config.yaml
n_layer: 10
d_model: 192
n_head: 3
n_kv_head: 1
head_dim: 32
d_mlp: 512
vocab_size: 2048
activation: "swiglu"
norm: "rmsnorm"
norm_place: "pre"
norm_eps: 1e-05
positions: "rope"
rope_base: 7520.0
rope_fraction: 1.0
qk_norm: false
attn_scale: 0.177
bias: "qkv"
tie_embeddings: true
parallel_block: false
extras: ["capped logits"]
init: "normal"
init_std_qkv: 0.0325
init_std_o: 0.0103
init_std_up: 0.0325
init_std_down: 0.00445
optimizer: "muon_variant"
lr: 0.00715
lr_mult_o: 1.5
beta1: 0.93
lr_head: 0.00644
grad_clip: 1.0
warmup_steps: 200
schedule: "wsd"
decay_fraction: 0.599
decay_shape: "linear"
final_lr_fraction: 0.0
batch_tokens: [8192, 16384]
seq_len: 2048
doc_mask: true
train_tokens: 118800000
steps: 10297
dataset: "wikipedia_en"
MLP neurons of a small language model. Each row is named by its layer, matrix (gate and up: input weights; down: output weights) and neuron, and shows model dimensions 16-143. Each number is 500 + 50 x the weight over its row's rms, rounded and kept within 0 to 999. Numbers have three digits each. A neuron's up and down rows have the sign that makes its largest values positive.
After each neuron's rows, "fires after" lists the tokens most often just before its 100 highest values on Wikipedia text that the model never trained on.

L6.gate115:481450493446515474474567418465477470416482451404540541471628492544508507565472397428546537540530522459451537563476518439521568462329478426447434500515417481593592426462507540510604399507513524491576505562516580526487491480440465433510490574600465493488497492512587549551466411563451559566506541457528469528523516504510465647504535413434521463423468512450447431487447516564512555481453
L6.up115:534442475525496431493517514458452537431496529481534499481536505551453551533485460540464504393403382473522458489467488433525481426377439485532475496408516479529500437449535531573543378478496532503553539481490606529524496577428474476609529425510519519471566528528489467513539496449588561564512494456506548579506486500402549443528511514546444521459493494549388462496623546642459582526407
L6.down115:464503509500448500488557441556558476503470474496432530553534518510491510429390543535538539501533561545532507493531511570463482546424488483475529536422500480464523543446547472513502537567529530582497508385579461444497478519527545520400465485391529472393450401535477404444467464518430535450488463530452407520514457494513568501499575556536523459486480565442537525460449499436564502495602
fires after: " B", "ad", " elect", "p", " b"

L6.gate88:435465442538493536610479478572483469408575535548493501515512546504636483567493433496551425549500488499543555524568615551577507460455524466515476521444466570620466555469537501582453558550577451494522427467383545504555437520524526458481531453529589532546533513552586542560491476612517512533550448524518443493529579461462493472480452507603578557574449542528484442496408470548494538508453
L6.up88:475505469541523522536514598529363473489614607469402514480541542484605446525442482437456487447452481497410504434509639511485484528477607476485415506546447463437445529481526530568538442526527602455527525500414532604461492472509497418583548466469511584458477533549469487545548463480608543495527514521501439542512461501575411432496552433491550498516451468459519533507372412455577518468508
L6.down88:623520484474560466563452508526445558434496534544476479554497509399450513505440489446507559481427425446431488427436451490505538544483438436488497474514542531452510463472465501510489507419621483515512545476497518378549482471477470430493426519455465558470465435397413397471505572489529578525505441540477545475619539541563463494505541494460424410421582550576514425431615484493523541496417
fires after: " b", " B", " re"

L3.gate438:502513595470544548612486502536496521507534454478588402511453473473415516477503529462478521528426604462430599473548538505446612440503526495492486413509503512522397453469560474494478403532483552488572516515505499484518472522528607543551399410606558391597410405648527496513503481559453502503478551485578511446454511499478509461547522541469511520582578463537518510469543615576503488518481
L3.up438:502392470533466574490621564472517446471568494473502485524524449576459467459560437596435512516431473439506452512554440505437456474589477514510562509434436500465429430398484507478477456507573520438519555521528472591431584487556536492597481547501498515469480546422534501419476532392420439408418515376427525498441493559457512577586484455554548496489447500496525431488467506511463512478531
L3.down438:531458497514428406472570477502514447454548382570526485530352448465510548543524542427420440454429526433499541428516504482407514531555501426493491504470491436499520530511523544489536411557494562450466534528511514549485499501497522423506539535473477494470546563448540536532470538541478488482473451436494394514488412547499350585511615550520569451432482504473470340514497569583577486469487
fires after: "-", "|", ".", "ver", " |", " Gold"

L4.gate111:493474425447522391583429480514571440514459559511580477446498480478492553587556540511482543475515503589437503451443532583541475526441421474497542516460494451448505502451555471481533514540512489605568517521478454497510537544429521432498532425692397478494387533536520514534504507493507481467493491426568478511545530453521434431458445513515394525446515528480488458507518574487446477475532
L4.up111:433526427395428465548408499541483536464491531528487443419560496501597578423586504450480431475527488494435498496534570508558547470470505551466475532515480501498493512545579417472526522500492488532487518508455477486482457461455484490451403537469486483573486411485492568441563500535502508460573506507560496397521481476474550524449552551440538494351517548499562494485450460497565459473512
L4.down111:482526545542360527535494477492485418477488610453557503498501465421601466455424592474448431464437457539614428416470534472513523492525494505527513514555540411571463549487439457461526527454498577492452459409498529470400579528559487475528440522450525457452483502550557501538525514602496580512511443457544506470463388494469538522513428507433535538423524545521567525505501510505484552475547
fires after: "wo", " L", " M", " R", " G", " C"

L6.gate442:505520551461529444406519452469498421393513487475511474538560510500464552447474531509512473415473469436578543427495452467536548519501407480563528587485612463536541590580562532505522510488490494588623533623474479559509490497503451546580534425503549485519453555507438491571434483468535575567536466501436533482499558541373493452501579471507529496483546550580398477486590468545485440497510
L6.up442:441601481411571518560508486478526412477468436560517518459527457496504558508536550383409509455505534534496514488541484431494469547484522555454571505549470452544575517542510574560579550615488430511486524498452492478582486548524434580590472416474526466369426525500521535448515462440551495575508458475465514457556527539487456465527556392424467457488484436612419542443498443599526485522487
L6.down442:519499573518482643485504532565473523470548475578521520503443536535540552484525457541639490541580495537455513489583546560453445520502578473536456515486537430508448381500571477469500531542454514478529517513574538598537572476514502496418555497482414499532504512449511397476524410443509451541461513508489513496445513513506527589402523542536570548547469498476602589481445453455407530492481
fires after: " m", " Min", " em", "ag", "y"

L3.gate366:458516414433516468551420465515536529589555606393436422492435532583460530466519608449488586534561487581504529453470473375544494455526515489434552529455521568554542488523438483513489463478534515553479541471515546444517447494453486463461440457408535493533472401589495448458517454512556409574490510557495544458472546512521484517399455517419546486453466594505484472571573476395572538488439
L3.up366:460493548514503486539519499474465464459493521438433426430430500539454517456502549410457587488435491555445482452423511449561539503552609439396548416499539543555544426521475558482449577509477465636478424433552499458586464485480521428396439456484517469473420552544493491486529516485482397504481527540583481533477463490558523502521415549469478527485489463480562508507618529556599551501475
L3.down366:551472535495484479535478450556456535466500546449466450488509514554535575503430491473530515497551477432497521535482419532580486641558562463508546566528491540547481412492562477396462482461475517469444542539444577511501474453496517474516450513489496435554465438579515505463587598557484461516482534489511423513495435497516589434494434539499445518465540458437570516387466500425561506465415
fires after: ".", "\n\n", " |\n\n", ")\n\n"

L6.gate187:507488478561515519451556472494518547400530427370549534625529480473451403517509511475611508486541485469483514475396521477448478474505455540517541486496461517554493556496401450506475525542491493554457441508514538460479421534426482481568474488490595528498511499514448586506546605571497524450516498477592584411502577520452606521551513476468515496528447484472532519490560541597471452456594
L6.up187:461478509536546517545483531502483603491512355425456573521444555537618500432426450526449577588562405600520527492499554440492433526494528461549485538511480483502440416534581517487539502504454531456564519509538504471528441466466511447371494499504445500476461467521565477498565422523556498454575539600554555438493537546582431514552580493440553455490492462435543503539429505478487527547552
L6.down187:458491498533457461450550503527501502512543532570489549494592409515473440506521472463583463468501522488575540524500465521526479438518518456513449568490623529493584502471473464428498510622511505500494506465453508482492533359437562538537502465548504461464582601449502452449458480483533545505426418439565504538411385472585512509568442518403477507573483543554547533477445512499536489464507
fires after: " m", "m", " resp", "F"

L3.gate382:451414586569470473504518547514500507460594444531482400475487465609546425397467533509448579416417513505518527586539499553470499530649558442580457475499418466476459473464487507591432535505487439495440535523510507482522452394463502510506494486501579545603518502479446547459484461555479490447529471581517535567506504472399480554406562549507491498509462563460532469434525462500522543479432
L3.up382:447519450524478452436472482441537528422441531511503489617598514444574411624535484540522477552486485444434519507421469524575418466509495659454500463434563429453472524510552564453534515550500500491489488473562497488441488568530539488476470439469503459485465569454516435553530628440464421499610495497534381513567493525553517509573525532406431472528481448431529459463564582535500526571506
L3.down382:472434532464488498587544478532468579550507504422491493516501551537553526481499479424505579481525524506523559433552516434411528526498491482484497442572567371430452506419453492555478477547486435500527540506452490551578498478507456449420555460495518563563510529549465553470415507534470534475431548516404475506495542459389419458502513593520480540517536492515523471448589414482336487467521
fires after: "-", " =\n\n", " \"", " (", ".\n\n"

L4.gate447:498529541551458521557464534403546497529474555500507473536505601531427555453499566518507503545421515484560491566493531535511624576558484442446493444513492450556529510479575486526503438516520485499592423511447541531450501415444582478469516517586474563408468497554471588434556439500528560603555413526576515422406572481518500422536532538495460476426478576555396520538497583516500460500563
L4.up447:472539442526456551471541519560444510500504539505479523521490464529576485466405496475488445467474506508575589508534438479450517489598449461449480514493540451486571523547549529567589496490463483469481454470506416498521500413481513468547577523629406477449500568445449521546542524480468549494491582494538487573529448406478437456545602584498508620465473455454610513514454439503465531503428
L4.down447:386447533528550469533357478534489394502493520453539488482530494535531501406466561512466547541506483467561483559468456468516436468394542473583463446509426441464507490564517564552584450501509446498484505501517484535463467454464416603522523587532542494517501373491519528556487499522426571505490519508529462521487426488440474541405541556447482520433562482459515482485465476491479521496463
fires after: " N", " |\n", " F", " K", "|---|---|---|---", "im"

L3.gate168:511509556496595532447481531493507498584539484489523498569516526477415526464468489488515416439519546483501527573538529504463556550597513444515446632573395589527530541443518528457523538556493479553533406521498537522535490442466451517445435453396564399474580550476490514464523595545502428472527523439576471403477503561531564456450546502455502450482485530554582568534540537483490487575636
L3.up168:475504484504463530567466477468488470467484540542493568497474514405501510637507465545390488558531452541547460462549457499502471415479504561375552428476473555554425516474492528479392471457526431457574563362557557493523407507433453471424513537424516519349490444423471426493457485440513413447459530491489533467405575514526463442521481475446514531434530493466487530507442548553488549439494
L3.down168:530508557418646398587466492462462539531490472451502510521532473531469587438384453512389454445535464432527536583523570429486568501561433431533422515529448466491415483424506563520416563539488480522537487504499444474566444496419421465501601604481520473534438458527411466485542489454436470528549560458393465466414544475538470519479466534402535480426486554497511521492468494434498522542521
fires after: " ", "-", "′", "us", " ("

L6.gate412:548481437396441473472618469447443486454508562556395552443492513553520561544461550502500465440489522445498522436532527481522574504433567454431454414480521478533584451476582525523458523470533467545496511445521570458428443556519503482515495401521504476413498605508469478484531505475553518555496617532467490528542673468514495515464470558607449428485602467512424466529478539504522525480415
L6.up412:533393558555566598515441546464418500546492589510507500547454472584539437476522470478537457417494465526531570461518446457493413427452493461540527394409403445633473475437553500517472439494427436492486556523494537453441465419446443484559497476545541495485446539562485471508499512434526550583530499530499458462578528465526495542498453499494470479438408435489501553455381465507630536481503
L6.down412:472484446527518508562447453477566614522414525528552522589542472541579498509478418497542575385498443522537443472583546587542532561526517579493526486506481594518560465405509526363495458518502556540540537411548487467511531545531502530523541548532442592592452546409462527518497510425547521482487506412519458487459407496633502457513428468452472544490466512455447423461580511507508400483511
fires after: " f", " m", " w", "f"

L6.gate138:516504465484505464579410405534596472413462500523518467579539453655528530515425512500449583527475479483537540476460525520487495458411486523504531414560470469479590568524450458490503469512500553483483507612525565531483450420451535512514496375483366508464404605574552421538457511511486553478546576489530507498576503490561547503475516538495474532510530500520490554538545522505342504377440
L6.up138:524560405471511443471388485541473529469526501439544448473531502549484589563520501465409485431499529463552564494493509484438456463466592509485423566542553446435508598587505480369526453568430498559472502535460505543570499509507491564597612435437452527474445507546502529481499536478551496509470533511459440455537523550576512551556523548463471392551492452500415411463475517481398489558526
L6.down138:604547433414425512544496529360472540548472558494434457474546431420450478485483509521450542456521494468563438550512470479586496470397503477476497568465471576448561472472473432440482522533602497549552472492480551500498464562579504461602493529491476465535530493520479469456487575576530513491325494475505413550473539533499539542453539543488479484478463473577492459500516425526580510558523
fires after: " the", " m", " a", " c", " M", " ty"

L3.gate34:502534523524520544499491498506546425531456516502530473536554563604445456475467447404480531560417534462506530540513496491515501409463459552513504506516487440441525543499485473435452498526487508559586434593540459462396501547466505460410439539486509405539508473449407451535428516446516447545480410537498472574466477668511535559602500542479587574535601522447471549531448501483516570534537
L3.up34:466477462534412496465547483483494444547532516473507467488505488426533425551541512496562474450542476341478486430545455478391505415498437539470406462486508499423474448500491487545486506537529400523482496474441549522502529582545603481484420442513462416520493491532473526452549509573481361517507457561430476537478504604428627462587538540468429455584577489499414544476525490475461457521509
L3.down34:480471507606458611530551483485491481508520491538536422508561529455487455541468535480578574473584415373565520448608466481449558511460486547480492421604570524473470569468530415435477473469539463541467582399515595412534455536604519425451550475436408530593514435513497394480519481495497519538490484520499498485448541541482502545551570544486475418572506493522428536565564491506562532469617
fires after: " ", ".", " ("

L6.gate270:611524484536487538456510610533457455438591592505489519487567539431495536493505572555509516581466454509523503447468488473529520397573420430450488456571541501529453602503570475533466499418515538430523380550539617466581486530486469546463586535461524526554543419564519525459499571457554534484491570493484498483538504543527461512485548405488519464537585450526505486456435493439405522449513
L6.up270:485479523440480535503453520517506545420445494566380541542562443458591582543522455389517471545428502454508533487404449560450470412554516487465469500373488543464436590530426507510590563455409547467498499552593453468554507509502533528505551522412484450471522506477581515451543524463489503549566445513425473564463529537495475487530459467482430576449537545376537537483488517484466540512472
L6.down270:392582643473437500461420406527510508520516549449510518482510475505575459514431495472553506436491622534489476510541430535589420508493525459510459479414449581486483406424577497572486530467535600535578471561543530489544484519515467537472463490463582509484550543466494464485476543462500437477479434385505537487523556451546523487517471457508458459499497497495433471466586493501482543487449
fires after: " sp", " st", " w", " pl", " th", " the"

L6.gate406:554386516433618500394493555559451511479535464492534458445526412564489474523455523532477458498529493496515464481492471492566494456499443519557468599541471542514499554500528543583548532508479503522574555546513384482469562543555453484599594486488493417621415502544485499396572485545456581472540437555493501485508524534468503596466564503491480515509485561533460493455562588598538497454500
L6.up406:486473400483490447546567476506620531549452421470553545383436533528524448579430506460538631486478514494471464573476438498457537509512487483626496566444585513508456550448501497526512515524464466510490505575507452612434417521496485537529458518551420612565450459452495531414413519472556495559469443565478536494542573496482447558543536505506405574506448465470469585533522469517565488538545
L6.down406:524427506538505486488554477454492544481531496513504475590518426458549549458459523499624523560414533442496552505503571494425562443576496524492437450436431524471516391446421493438536541512577400481405445503417459531538493600445432429505515541462434524562613506421492563605524616513473454451535500495559494475455571533506502543557467582499469531498565446377505488460502518527524491545514
fires after: "ap", " cap", "ag", "og", ".", " m"

L3.gate464:471541466534582445555442499551465526441427456478498623474445456437461489450451590551472579482563461490453515506467523563557380502590511460519527489507588558460401521503512385387517550547499498480452531566589475519527498597492600477481473423484494482486544460528584546516482553523567467484557547472577510491553479551583533513464503491437472495531460471515486507477614454580499449518497
L3.up464:516464501444492548454416515494526435560461433444446515503507428563515509466540517468519409409472553484449523451428564524540468498537531517440541515450497474459484507491434497549458464551556563485467550541428584522533490422432613471455457428605482605383477594472419481434569571495547435514486492451597468487501459451522641543507524540507502595541493479492416524505451482589460536519522
L3.down464:495470428544432535420433487549451435541493576488488635483515459524474505471512459523504532506441522438501503540447513459555539522650497562419528480524554508481527507532504413536508496575482529487452545578492562532514429491470607499442418523567492529514543507438500478377573506481551544507488536461535439516472537502323640460513494468541541558428477461487577503514472486531428532573495
fires after: " |", "-", ".", ";", "|", ":"

L6.gate10:414551471448481503461571552572546440538547485459481497543451499551527510384559546507445522527483547463563492450465453440493488455521490408488596514514575519545551553555549505496504557561449543530449466522568523453438484464423475517540384476470473524519522555545546505466483484567584510492496514552596513434549629450536507554487457492495534550525583516545505470472494588507582407494449
L6.up10:508411524519518498526491502387511539470584537551510560468433532535533389490431561449443609405519551523527509415529510427541480444489602461513496484382467511486512532559571512476499462555484439462550577532457570548440481563536470450482535477496509507481525487485529509462600560482434534514472536495449484524520466500497505484476411476461426560569501495425532502390548591420557430484484
L6.down10:408515390530477431473479442446526428519495442591420519473549550516433504541480573504490507488545515572450486569495504538560534506434479524512548491495447472405499534467551477415646414457484571506470479429554440547438457470519462496543490550541455588561442536468538448481498503521457532544414532401533504451540449507526415496572547412460443482382486454522492539497496574446409385479475
fires after: " m", " M", "M"

L6.gate175:448489506524486427488446482448487505608495411509515528391515554520529481540569462410517496519558579500526494516470459563460529422530429478534575481434439468461427483419410554435465335445519533558505503590461538514491466429494576431539510549541610462591451471519454533466512571486470403526496388508408482560468521523422533455557498511461474488494543562458542484432446523503522564542476
L6.up175:480470547508576483475538542547493467485541566386431559430538555426451434539521601493534457470446474499452534400444556512493449517437443588424452412426590485505513471480488557480540536465532656560561463543550435490585430451426552531584639463477485513574538372514536534520516542504487557584508575483395581553509477533471549432542452494496564502536530466474460497584455531497495502445522
L6.down175:500537528374553501536603518470438490565560512402466512452530496557571539471516471511448600415570538591526507390517396498483487500545443515505491441451434477557440387577498505552436467513517431450352577502550524580474518476516512346494447579529437524493509538523562513498484438515550515508469504506434487517515557560461464448443549502465522483479469614479537545447463500531519506546538
fires after: " Ch", "ou", " ch", " Geor", "ie", "ian"

L6.gate354:510512477444436615401508477509555514567489420516477435534506506525456439533487512392520489525479520490447491570458527434566542530417493454412449493497568628565590484530451481501532510457607493558458490555481559468577550445445524515514461585501552466644489501435485487490516566556482447590430478623543529484550535505489482610456484465507486455516540551529418500522462542570618511452493
L6.up354:458501450492595506451498513502645454520580549554494387479514474558452526451528374442526497533484489493392552605452496504566621560576386467373482526559488526506523482433559473524506560530485564535522554579556566484584484424531444471432576533523512518504506412503528555482528436566531527460471494520497550504543451506517486556444544487481504515443423551497585475490547479562490536445440
L6.down354:547564451442487474437497459486518539432520532434507502489411519537479634472589558516482522512496467575476438494468640507489484583522501462441480536539514422478527432476475538484583517488511445504407519438517400424513399464486441479530473465521489547479455519480500521472526637445543415520503441470525622561457437584425444460608533541505488479511471540523509529606505433510379498575469
fires after: " f", " the", " c", " dist", " sy"

L6.gate486:483573531463531574509563428588538537475520350457536427459515530478424475514502460503547572448500503549451495561509487494488531441491506558474545537532478516507479454592479488509404502520506519500496487527452520480511509456495543515476469417560484520564445441504372430423447530572554475512521574557497478497576448510495496580482471571590427518473466440629493532499470600535595539473540
L6.up486:525503484500581487470471480510489501502500466492619417466477471506475336520547496505571448529500485530492545493485475481490626508471532501480529545555568487582494542520514523488481454528600520519491477453509572500503495569488463575497397510547564501441468510488534553577450548462537463521550501408592459535498416606509426539537515495552520527509388608579536656497485495368445546537453
L6.down486:481564448432473521460603447478532479565480480498532532565554506539514476464537484448488403483601539490522528492463470493521458501553502491570530567496479476498507486533434581563517525590466435460569594525577533427577557489567483458532451436496535493460498479490448492423507480458477490492528502636579457448519513470428481549550422484479462520398447479579560350445594520501577418522452
fires after: " t", " the", " f", " T", " c", "("

L6.gate111:409513580442499494524482498484496543451528470494526654486488547486456467590558411572493479523540516480513522492470466611504534557507578439474482498494431439500490526546547473441408439477429461507599590486493499458421496399394525513588455437506487445499484552515487597495551507469476464424588542530501514538557432475550523510546548554547524496493498639512491521545531554474477557588512
L6.up111:463518540490469393508553437477454539501462560476530609488511520479509428589543402568514460527539492499503535553433492567538439527519501435492479565604478424490514512384580457491460554441465500509524538475603515498544497457509474563604537556546494402484494554571502601473645491483466461521496489500411468530511470496447493509603548503477415548504430529509444532531428479522424562476400
L6.down111:569433580556503511541591553444480519514515535393540543521443537484483530538458569478506484494422476418562535436546534469554462497541574407476486542486497500491499572530510632512545580540504495493529461518483510475452501477437457527474586540545445508474518496471550527482475485562472541444436495424462453475498532377507581486504570478477471462544502417481454455375496544522522576530476
fires after: " O", " as", "O", " up", " o"

L3.gate237:466512461489555498536498534579528533575489540526502478491434507473432467437448483528442542590511518518439501524529580502511484504520537483480576511479447427461501517495494359443464441448501477560575549543462463510464408554508556628471515450524514577457446564585474546529380428419450454459564516522537514420412497425498594503409478422521487449470495530574559506436555541427545475565579
L3.up237:505545513552457382502432472572472519535491551372481521495454533414508455522526511549382525533596399536445507479508521565561551518585571510428532518534488492517544480471434501493520464459447415544481507491476509521561527521463478537415608480595506556486547502551437488472407376441550400500575511616505488481539452509445501450474488472551508447490535545524590474526443408453560458435448
L3.down237:480483466429465481615407536558481490524481500492505449486457549496407476480422531544406504427628516532506519502532532523422628568523440477467551458546491523447507501528506473498498442498488434568475539471454520501466515654593518567514525529491470536517476551575565551547464465394526450436475555464521547491506475457469468578413494508513426443432471502499484493494575443462565588482529
fires after: ".\n\n", "\n\n", " |\n\n", ")\n\n", ").\n\n"

L6.gate173:552521532555507511387533504433504528498535600393489498436490505453475498552471513388422570540580485518440524596532490554479459556473504491534506468485495517421428518428511499443542482448511450532583438480534545471491436519482451448570461488437513473517543496590455465430551537429506480500561450468499531441573546497491521528515539449492552530445479610485472529542513450535519493499556
L6.up173:542530508449541543428456482451515480547558529465472538495425491532431597520440528435563397494547503536486568500479503610471438593524591437515427507477498501470560474558574476549523534463437497551580463429591557320525544524452449538503495510514468522460521489548573491485511450533529438528601489572515618474539517556511532556543559551508518452438488510596452585481512510501531473487493
L6.down173:437449523481538569511459529521523500499468492410571404585536464595483535585502420476458459434434548504549478474569502502566436574447533461430507457395472409572510439504458471524478546574420457395464507465570474415544518592565585462546523500471400535500457453458540549489529478586513524543420501567484434506599499557516497558520401521522546540482447509531551556462527443530428603456433
fires after: " M", " m", " O", " up", " County"

L3.gate233:472511504426494494461421540486380413513535541413569452534396533460513480426513484494515516483538454409534478570525425518528479406444578591494467502464378473551447516555453443490459538472481489550513551507480448516420511543476569579504485527501441394563475465466448512604514422420463422502590534486484465526408563487535423507459567561445546507527519535469529542543490434478594609546451
L3.up233:484487437419528488554508528513491546539427543498504560487367564585550472495461370469438481586629556451520525550516501519484510525571565475441477546453454399496464528514507547425510460464531573538491602452489386482513434529532478533559560499426478506544487470481431448537480453520599468519500552471484550496364476480482505336472567514454525480438543521541571526469532415496582499485464
L3.down233:545485474445529501469443475490445422486543507450523535481389571482530496569418488504444493608615483485552649625490461522482554553541519446505469505385434519534445499531516489539470420427523460528477474433448449560486539516490453490540453545561469431491554515427486513545614516468482473489472524475538457539437517451578559449457511434520575406469521535538505497452478433426496521482454
fires after: ".\n\n", "\n\n", ").\n\n"

L6.gate3:516470411457510514513540529558517481555490521564404402446536457471452529545473543390514510500392501543470509585496450462459464456508496526587541484472507513495518583567477478499453392494481503561517547513479521523587394525551494446509582532554527572453350435510492486501463492529437434509541494552451481524538420448422480528487615507430511523525467558483547501516472558508430523509469
L6.up3:428456437451452476520485409372565463505363414474446470474585533524541382550526521465436530472495457548494376613468460533491477526559440576520517577552498517512519551519460457492430500567507454524573492528543607473562463551523455418418475468511388555481447580533454431564518530551432506461511466498427431476462490517531502484463470522485414594482447527462547494497475530450571494554421
L6.down3:417468539508540549470566554474554484465488522573462477480519495499546461470507516471479476489494516451545479493531508572550465484499479476480531506543433503467550405420479616534410560505486482438420507465519613413492477472457629523457399453465462460564468467455579524553598454557475501461471503482524350447517532550468551416465409568601482516496439478478458517491463395474499455612533
fires after: " C", " c", " the", " sc", "c", " Cons"

L6.gate350:443502502503456440491524572562384504462451533446542528526532597481582481550609458505459499454559454473569523489390452497550500510472548386514502541383515498445517515538425558475493468466462585536566535446524488489535539453523476472492441538560566501469587500528465545588410547616462519489483505451491447459523530530464556448521410505428565455542543492480539597565502518496596459610545
L6.up350:521579375611522531559550534588457515506516485456570465566465470413477456476515532441490396505504523530491543520495495485498595464473472426419495547549551475555540503467432489540527541599572470463500494451506481499531511442553533475475410517545558429442541446549417577425512570581434506495492493553414558527458496495470531508546549434426635495525521525546478530478422588386529506427490
L6.down350:521466500441506491461521480501533475491414615449469443572497477472484571535573490494603597493539482467491452463516470546538543518545468408557509499456499626405542495384431483558542436562549551501555520490503469455412525496593491543517450511522533500552520537497550496446400467480521529585462504438484436427428551495441533447555425461526480441486564482446452442475599464553489489530567
fires after: " W", " (", " of", " Ch", "W", " ch"

L6.gate230:565474486470475431458478479359527516470647485525438515408568568463522515498504523509471440487495530454493463478531559542474452403517546483488498517457442496546484498510555426505480588595479508514513566529440527551441408518486517462556588506519490405559501507552531439549430541483562558529427516524472495609548489480589562538492410584501503379541518519451507524486490558507565517484513
L6.up230:526450463458414531448453440423438498497550600512401513464522521586505519468578486446475431546593492448542426513496460653460473441504520522444406472388535512494496589464480439495455434510488567513504385564493495544460434462468425588511493379441468502527490506480524425481496427542565525469436595583513531588498543418442455510462501506519518552556552470517521514500552496389491511403482
L6.down230:370489444496496421537480487500487483487481457490586523593530424585436507534510557541581502491512610543482435528536423517498442433512538527467634500535503519494383478516456480556480543476475430517449459474544518434517459561538493557597531512549483476590477469559432405569516471541479447556430380411543504500485377529495513499536577503518526503453510463517522559580435501608602502472522
fires after: " b", " w", " B", "b", "ru"

L6.gate397:506457561518559605506485492505483525471427503501512511523580525534452498538469509448525429521512478424482529586430502557525523499555484455442507464530503400496485529481500561503509548473450606484556564538463566469449545493498499428489567551511606560503406453613453493454529454441494498443471522546452450485565489557516560504536555505526504541477433468623504499574396487483493423573501
L6.up397:562527446511504495479504489524469554431392372440514506400485557502434530495482497500540525502566472573508501552464492555398532594565473504534473536551503476448397476584584507496557510551533411507590480499501545490518522450521510545590469546489414459511523552520475466438471502384393510502448551538580459563541411483527383503542563479493437564533473492525511433529479534468392518539548
L6.down397:556469581548452539443413530521495468460512581487451524550433480512571480403510427473433481585487451464504435424496536460553529523466529496496462602542501446517372518510488570475451536582523539512544534481526513522549518534533524471458544547357398586495456540464445501466492434471447456476569463524550626503526524521531515572434498561467540529528511521432392508505437499503548463489536
fires after: "A", "ree", " a", "ther", " A", " O"

L6.gate482:407511540542535498517494503569495519443502453529564522509541484500461376514554531503534533499595560327497540545478476535441514479490522540508529450443469432602493524527468538480462465407430562524492555563481444508484494468489548477513585515521481435432464498571443532439455491504511461508525583497427368501556538558495550501543522503551610531565442507607466522491345506446507448549444
L6.up482:485448536476552539439415565536500441493442421436471487444496512522388520527461484558495475510493436481451456498413553471494436480454500482506611524506456504504566537459529506481595404525538478421527456608469492482528502548464428494429450499492549597536528358513518484562464489471496524557512587552549478527510586531486501541466484585544548505486525541436499490476506529502529520467520
L6.down482:487461509444597527517335439391510498588570557407454522528551500528481542492578478499542486525436394553408532486454471459543428519464432554522516387504464545528594518432473491495447472524596521431552508505517511453437457512534449472493456462420569517473504491444530486475445485491532470536456518535546531528542545523520484502526495448437463493492587465514609457472572448501503498465456
fires after: " O", " a", "A", " f", " U", " I"

L6.gate438:457577524551515446376486480624556588526458475406507581511543444484514483495428475522398463424376528471511520489465535471434480489430557577464518479345527467493420537449466474512539443473478527548605564534497546452470442481485520484533454599498456478448446616478587595508443545535576512487578397555538498493497494466565471553534572499518480493406555522511571502606472543527529536512571
L6.up438:506493453521534455544561541520591465490525493463497456501483556473500509477391456520563445439487421492509490445463486514451492490459557534539502494536429472572511515456514500552517488492489592570601430493541572525534461490550470530489524609480520581449562486429491476578535417569485442417467418557518518468497461473563550487468537543542603504550435386474607505451457593538487491494569
L6.down438:486502504549477538392537476550431447493509430548460555472435431402426616469532454482509484458489501561571441544544577485552475549455571429582505452518508510483461507505502638515483537541562461606566524477515494505511489527474512513525581462453525472539405554541460501485539453478446501491467521496391504437489589542643520508504524495503382482422554500507471487559554463474452535547484
fires after: " M", " In", "P", "le", "andid", " O"

L3.gate283:478499474517557503514428473549365597556510478529515483416433546559598488554470491533514487432485495486488539490448444563415480490485479483458547463495467478508443432526532488559556521456566590526551456431391591496503563508538563491518518477537459482463428455582458486440516401443457477477538364481505464528501443461500428478470373567441550587508452573489434566597497501505608582447475
L3.up283:525503545474561517501521442516523551528470561575468575496487534544499495485480416473431458537435486543600538522508560651481457459555465436496474468490406540454499472633502620580479457548435508506523483486522522567466524491480517455396505424457424548556462518508494499467546459331513485521518534493585492559522454547513499544443479566537448589433459526533543573474576529483533506451544
L3.down283:525392567613533536544500603415487636510546496548529446548546540506439478474551596459493512574526521467525515495514438550543436488468447517503484565509424607524444503597518635569529458505500501551438538549421528482508508474444415519521394567540446609513499450525545538399443414512481521520551462463553557462493486594434521473424561517475439524506517447442413522532563474536576466482491
fires after: " N", " F", " p", " Sh", " n", " sp"

L6.gate421:462513516597525414551519479533608444403538658558468503482565488464515550495518595554536503475570505449461531492460470483484516463450480434512547563491520376496597552537421437479435538495541520539656480534500494581528508511430460439503579510544597597439539462473468470463485531488532475563583533417495418624496508508523538553499497457478473427412512556513516480397450520476516465510465
L6.up421:594470582450549545434551521544456441479538491515441531524505572529477514521561528544398490479486467542420475395522524494478537498501512448512439586530468459376598466494533522463543480455524514444517495653541570539467420585473472448569482589535547502449484502471552505457483435492445525487490512556442535427415498503435495412468566537559478508500441476475461548467492534527452474479470
L6.down421:373481536514449504487526401478554470510561488515581419496470427499488595509488445506480494412525482504542476534583549481526458426467458508539566450428461435446469524577437434396399514455501477566491435347536480452531577539526507473470483434489561492516498482414543544541555563537536501494481545500561486493512502543537525469451577456560535386440464380555463512506546533513518562523437
fires after: " B", "b", " b", " G", "-", " g"